From a checkpoint of a small transformer trained on Wikipedia.
Size: width 192, MLP 512 SwiGLU.
Architecture: LayerNorm before each block, rotary positions.
MLP neurons of a small language model. Each row is named by its layer, matrix (gate and up: input weights) and neuron, and shows model dimensions 32-95. Each number is 50 + 12 x the weight over its row's rms, rounded and kept within 0 to 99. A neuron's up and down rows have the sign that makes its largest values positive.
After each neuron's rows, "fires in" lists the words (lower case) most often at its 100 highest values on Wikipedia text that the model never trained on; "fires on" lists the tokens most often at its 100 highest values on Wikipedia text that the model never trained on.

L3.gate187:50 70 37 40 41 60 27 35 70 71 52 36 62 59 35 43 53 57 43 58 53 83 57 45 52 74 53 44 44 57 56 29 55 54 51 60 52 49 29 58 37 33 63 50 54 50 44 69 42 32 52 57 59 42 48 70 58 53 44 74 60 15 55 52
L3.up187:47 63 55 15 39 50 31 35 51 40 60 54 43 63 56 70 58 65 43 55 51 60 76 49 61 59 43 45 39 50 57 47 37 58 45 45 43 54 51 33 70 65 36 48 47 38 44 65 51 53 61 38 63 36 46 49 45 67 46 69 46 54 53 53
fires in: "of", "into", "from", "to"
fires on: " of", " into", " from", "l", " to"

L4.gate160:47 59 43 46 38 52 50 45 47 57 61 37 56 43 65 18 44 59 61 58 48 66 23 86 51 66 60 42 55 45 31 39 52 55 68 62 63 43 54 52 55 47 46 42 62 36 41 52 50 40 56 54 50 68 61 56 40 30 47 31 57 51 47 63
L4.up160:47 56 50 47 65 30 70 42 59 56 56 34 52 50 59 64 47 52 49 51 54 59 67 40 39 47 68 45 28 52 45 39 44 32 50 37 30 56 64 78 36 52 38 64 51 53 46 44 56 42 49 65 58 47 46 55 69 51 54 56 33 55 81 56
fires in: "could", "may", "moved", "will", "can", "currently"
fires on: " could", " may", " will", " moved", " can", " currently"

L2.gate350:51 47 39 36 53 46 35 42 58 30 28 31 49 57 45 64 61 42 63 36 63 33 34 62 62 48 32 26 53 44 52 46 45 59 52 49 42 44 60 49 51 62 62 40 70 53 49 39 36 39 43 59 38 27 56 64 65 54 46 51 59 54 40 47
L2.up350:62 50 40 55 60 42 32 31 51 52 54 52 62 59 47 63 61 60 56 52 58 40 45 37 60 59 60 36 56 48 51 31 41 34 47 37 53 42 55 46 57 66 56 59 56 53 43 21 60 54 62 54 35 35 49 57 46 76 71 59 39 40 21 21
fires in: "out", "over", "into", "off", "down", "on"
fires on: " out", " over", " off", " down", " into", " on"

L4.gate368:51 55 56 27 53 41 53 47 53 73 34 39 52 53 70 56 54 65 54 41 31 68 37 56 37 63 39 62 53 45 50 41 57 71 73 59 48 46 49 42 58 30 35 34 63 57 66 45 45 55 49 41 54 60 61 11 41 35 73 61 58 49 57 49
L4.up368:51 52 78 57 40 57 62 44 34 62 49 43 62 32 52 58 47 52 64 31 63 45 46 57 42 27 62 45 37 55 60 42 40 52 36 68 47 57 50 55 58 41 44 60 67 66 40 38 49 45 56 47 46 26 49 56 38 62 84 26 51 49 64 51
fires in: "high", "low", "small", "large", "great"
fires on: " high", " low", " small", "able", " large", "high"

L2.gate346:41 55 70 50 57 48 45 72 44 61 46 52 56 49 27 39 85 46 32 35 49 65 49 41 32 40 58 30 79 46 53 51 49 57 80 16 56 41 52 45 45 37 23 21 41 58 46 46 39 30 55 65 71 38 30 75 45 17 49 47 57 60 51 69
L2.up346:54 63 46 64 54 59 45 54 53 26 40 43 47 69 52 64 65 76 29 54 61 60 43 54 38 41 67 46 43 47 46 34 40 33 55 49 31 51 31 55 50 42 44 26 46 53 42 65 47 54 42 67 69 35 73 60 44 52 53 68 52 57 51 48
fires in: "by", "of", "in", "at", "and"
fires on: " by", " of", " in", " at", " and"

L9.gate382:38 27 48 64 40 55 69 51 39 55 74 51 40 32 48 64 48 63 55 44 36 71 38 33 47 63 48 47 56 59 39 58 37 49 50 47 61 54 41 55 62 38 40 33 62 51 41 65 49 45 54 49 65 69 40 59 56 68 37 57 49 46 66 34
L9.up382:46 43 72 75 58 68 51 35 42 55 31 52 48 37 56 46 43 42 57 66 54 60 44 71 43 54 55 51 52 61 58 59 46 58 64 61 56 60 51 51 49 45 25 59 52 52 51 34 52 51 35 19 47 44 41 47 47 47 75 60 41 36 61 47
fires in: "in", "of", "from"
fires on: " in", " of", "ti", " from"

L7.gate273:68 54 53 67 57 53 50 30 34 63 59 55 51 68 44 63 30 54 52 60 51 60 44 50 33 48 44 36 53 46 52 52 37 55 38 60 67 42 45 64 51 53 40 57 56 58 46 74 52 59 60 46 38 38 59 65 55 67 42 45 56 68 56 49
L7.up273:39 43 66 41 41 39 26 44 64 56 41 49 62 41 45 29 63 51 47 44 57 37 60 59 61 60 43 46 67 40 60 50 66 58 33 42 41 48 77 34 35 45 78 49 49 65 31 27 58 32 42 33 56 64 60 26 45 38 53 43 52 41 32 59
fires in: "not", "to", "t", "you", "very", "never"
fires on: " not", " to", "t", " You", " Not", "not"

L12.gate162:54 49 47 43 37 50 35 54 56 44 56 24 57 53 33 61 54 61 51 55 72 44 60 55 62 49 47 47 72 61 47 20 52 67 50 38 52 39 47 60 53 61 62 53 24 56 57 65 41 41 53 51 40 52 32 73 59 44 70 45 50 89 42 64
L12.up162:42 51 23 69 42 40 46 74 42 42 51 52 61 61 33 26 59 63 53 66 56 43 41 65 64 51 49 24 65 53 41 41 47 29 31 50 55 56 54 74 28 53 61 45 19 70 55 58 57 61 50 50 46 24 69 38 81 41 58 33 56 54 46 48
fires in: "was", "being", "and", "taken", "also"
fires on: " was", " being", " and", " taken", " also"

L2.gate420:49 47 37 50 37 60 59 56 60 52 58 66 34 45 31 38 52 53 47 62 51 52 64 46 59 22 49 45 31 53 65 58 48 16 56 45 36 53 60 52 80 47 33 56 48 77 60 45 68 50 61 45 50 50 51 48 64 47 58 60 49 54 43 61
L2.up420:33 53 52 44 42 68 40 36 56 40 39 67 31 33 43 46 57 49 40 43 78 30 41 56 60 56 66 53 57 46 64 48 44 61 52 36 65 63 38 58 50 47 40 50 34 73 53 62 79 65 73 56 37 41 56 37 53 53 59 41 61 72 46 43
fires in: "that", "about", "how", "whether"
fires on: " that", " about", "t", " how", "ing", " whether"

L9.gate148:44 40 36 64 46 53 38 62 53 70 60 40 47 40 54 62 23 56 42 61 35 70 53 54 68 57 52 42 50 58 41 40 44 76 85 56 49 27 43 59 43 42 47 40 40 38 40 44 56 31 59 36 66 43 45 55 57 46 40 63 56 52 45 48
L9.up148:56 57 40 57 52 38 68 74 33 37 50 52 51 46 65 39 54 50 52 46 41 44 75 45 68 33 41 66 55 41 67 47 47 31 43 68 44 50 60 46 61 57 46 45 47 41 61 60 50 42 59 50 28 48 44 33 64 46 59 56 55 50 33 59
fires in: "and", "of", "there", "to", "addition", "along"
fires on: " and", " of", " to", "There", " There", " addition"

L3.gate220:36 70 45 48 48 59 47 49 35 48 83 46 51 61 25 58 57 64 32 38 74 42 39 44 51 46 49 59 65 57 52 70 55 51 58 40 39 42 30 64 56 49 41 40 39 46 50 50 41 43 55 51 47 79 37 51 36 47 65 60 41 50 32 65
L3.up220:45 37 48 62 41 63 37 66 31 43 53 43 43 43 50 38 48 39 46 61 65 47 63 46 40 59 88 49 33 54 48 70 48 48 63 38 49 44 52 41 47 24 27 44 58 74 52 51 50 56 73 60 43 48 52 48 46 36 52 52 60 37 43 58
fires in: "after", "following", "include", "previous", "includes", "during"
fires on: " After", " after", " include", " previous", " includes", " During"

L5.gate56:59 57 38 37 39 47 40 55 47 66 37 46 53 49 51 66 48 63 53 31 63 76 45 33 54 55 62 74 43 67 46 42 50 52 48 59 59 56 60 24 47 53 69 47 48 36 63 56 23 50 54 52 50 65 44 60 36 47 43 46 42 48 68 58
L5.up56:41 33 61 44 52 59 61 26 49 52 62 49 76 57 53 38 19 54 48 40 42 41 50 57 58 40 60 52 18 47 72 61 72 46 52 60 66 53 47 59 52 68 43 40 60 61 52 39 55 33 50 62 51 35 46 52 46 51 46 63 43 58 65 58
fires in: "new", "small", "local", "large"
fires on: " new", " small", " local", " large", "cal", " stab"

L7.gate39:55 33 47 36 42 40 91 47 72 46 60 44 44 56 38 65 58 58 49 49 65 55 46 51 47 44 58 43 61 79 43 31 41 45 47 37 61 49 60 42 59 63 49 55 46 62 63 65 47 59 60 48 38 60 31 59 45 46 44 40 60 60 49 59
L7.up39:55 51 46 68 43 45 59 29 57 36 70 51 44 47 18 72 53 32 73 54 50 55 47 44 43 67 48 27 40 53 57 58 48 55 56 46 47 56 47 38 51 58 61 54 40 48 44 67 35 46 56 32 59 74 49 74 47 53 39 45 45 60 27 26
fires in: "not", "t"
fires on: " not", "t", "not", " Not"

L3.gate9:64 16 53 48 47 54 33 36 40 47 30 68 55 56 53 63 52 52 34 43 59 59 57 62 56 71 45 61 53 77 55 33 46 64 47 50 54 36 55 51 46 54 31 46 65 54 32 59 54 32 62 51 36 50 62 52 64 46 63 41 50 51 57 68
L3.up9:29 76 41 45 42 50 46 47 54 54 55 31 56 64 29 65 33 42 65 53 54 52 43 73 56 55 69 48 61 48 61 45 39 47 53 51 36 62 51 54 53 41 44 61 54 58 41 55 70 33 35 38 66 60 54 58 26 36 44 46 44 62 20 60
fires in: "not", "to"
fires on: " not", " To", "To", " Not"

L3.gate191:28 43 62 58 41 55 56 48 42 54 52 43 52 44 45 79 32 48 31 50 73 58 66 66 51 65 57 56 36 70 42 48 37 63 55 53 30 64 42 51 38 41 51 58 40 66 62 50 74 53 65 58 25 38 43 25 41 33 60 48 68 54 42 39
L3.up191:48 49 59 49 51 55 45 54 35 76 35 62 56 68 71 53 44 35 58 59 62 50 48 40 67 63 51 43 52 55 42 65 73 53 52 28 41 37 51 65 33 55 29 30 51 64 55 34 59 51 55 47 47 61 48 81 21 58 73 51 36 41 63 70
fires in: "1", "a", "producing"
fires on: " 1", "1", "la", "ss", "ed", "a"

L2.gate4:54 36 33 82 50 36 46 54 51 46 43 44 62 63 63 31 73 47 59 30 48 74 44 52 37 24 68 37 33 50 42 35 47 18 43 42 63 53 35 58 64 43 52 36 37 54 70 61 51 38 72 77 53 48 64 57 39 39 59 60 54 60 53 50
L2.up4:36 55 65 63 43 34 41 46 27 57 58 57 59 74 67 41 66 64 62 55 70 39 36 28 56 40 47 18 60 62 49 23 53 42 57 47 42 54 48 76 63 77 40 28 55 71 55 43 42 46 55 54 56 29 57 47 47 49 35 47 47 58 36 47
fires in: "by", "after"
fires on: " by", " after"

L7.gate424:56 61 57 49 64 58 48 58 58 63 46 44 57 61 57 45 40 42 41 30 28 67 67 44 70 56 58 48 53 59 27 49 74 68 38 43 52 49 53 52 45 57 61 41 60 52 43 50 34 46 29 54 52 51 63 69 46 30 45 32 39 43 55 42
L7.up424:44 55 47 39 77 56 50 49 40 47 65 68 44 43 59 51 51 49 28 52 51 55 65 51 66 66 67 45 54 72 66 42 79 42 45 49 59 44 73 61 56 70 72 39 20 46 68 65 54 53 56 43 40 36 66 52 49 43 52 49 59 58 58 31
fires in: "and"
fires on: " and"

L2.gate284:48 11 59 64 40 60 47 54 42 39 80 49 48 50 55 37 43 64 49 43 56 43 45 53 53 57 57 61 67 42 56 45 22 71 47 44 63 46 62 38 44 42 43 38 50 40 35 38 57 75 42 60 60 53 37 41 59 62 42 52 54 53 61 36
L2.up284:26 43 63 57 57 46 48 53 50 58 39 52 34 64 37 54 62 38 63 61 73 66 40 64 53 30 49 58 37 62 77 73 53 55 43 47 40 34 42 51 57 19 64 50 61 58 41 35 52 42 52 47 48 37 56 55 52 41 50 53 39 40 54 29
fires in: "of", "at", "cleidion", "on"
fires on: "on", " of", " at", "ad", " in"

L5.gate189:57 35 42 43 37 59 43 56 42 15 51 63 81 69 24 29 56 26 69 25 52 45 42 42 50 53 58 12 60 55 49 69 42 54 32 31 67 46 35 50 61 49 51 51 43 48 50 72 47 29 41 50 41 38 63 60 64 49 62 57 44 69 53 48
L5.up189:43 72 55 47 56 51 34 37 59 45 39 52 59 32 54 60 47 61 54 66 46 59 38 52 39 54 55 55 47 58 34 52 48 45 60 59 63 36 31 52 33 54 41 48 35 51 55 37 09 47 62 44 70 30 33 34 46 57 62 46 43 45 47 32
fires in: "born", "up", "off", "down"
fires on: " up", "born", " off", " born", " down", " Up"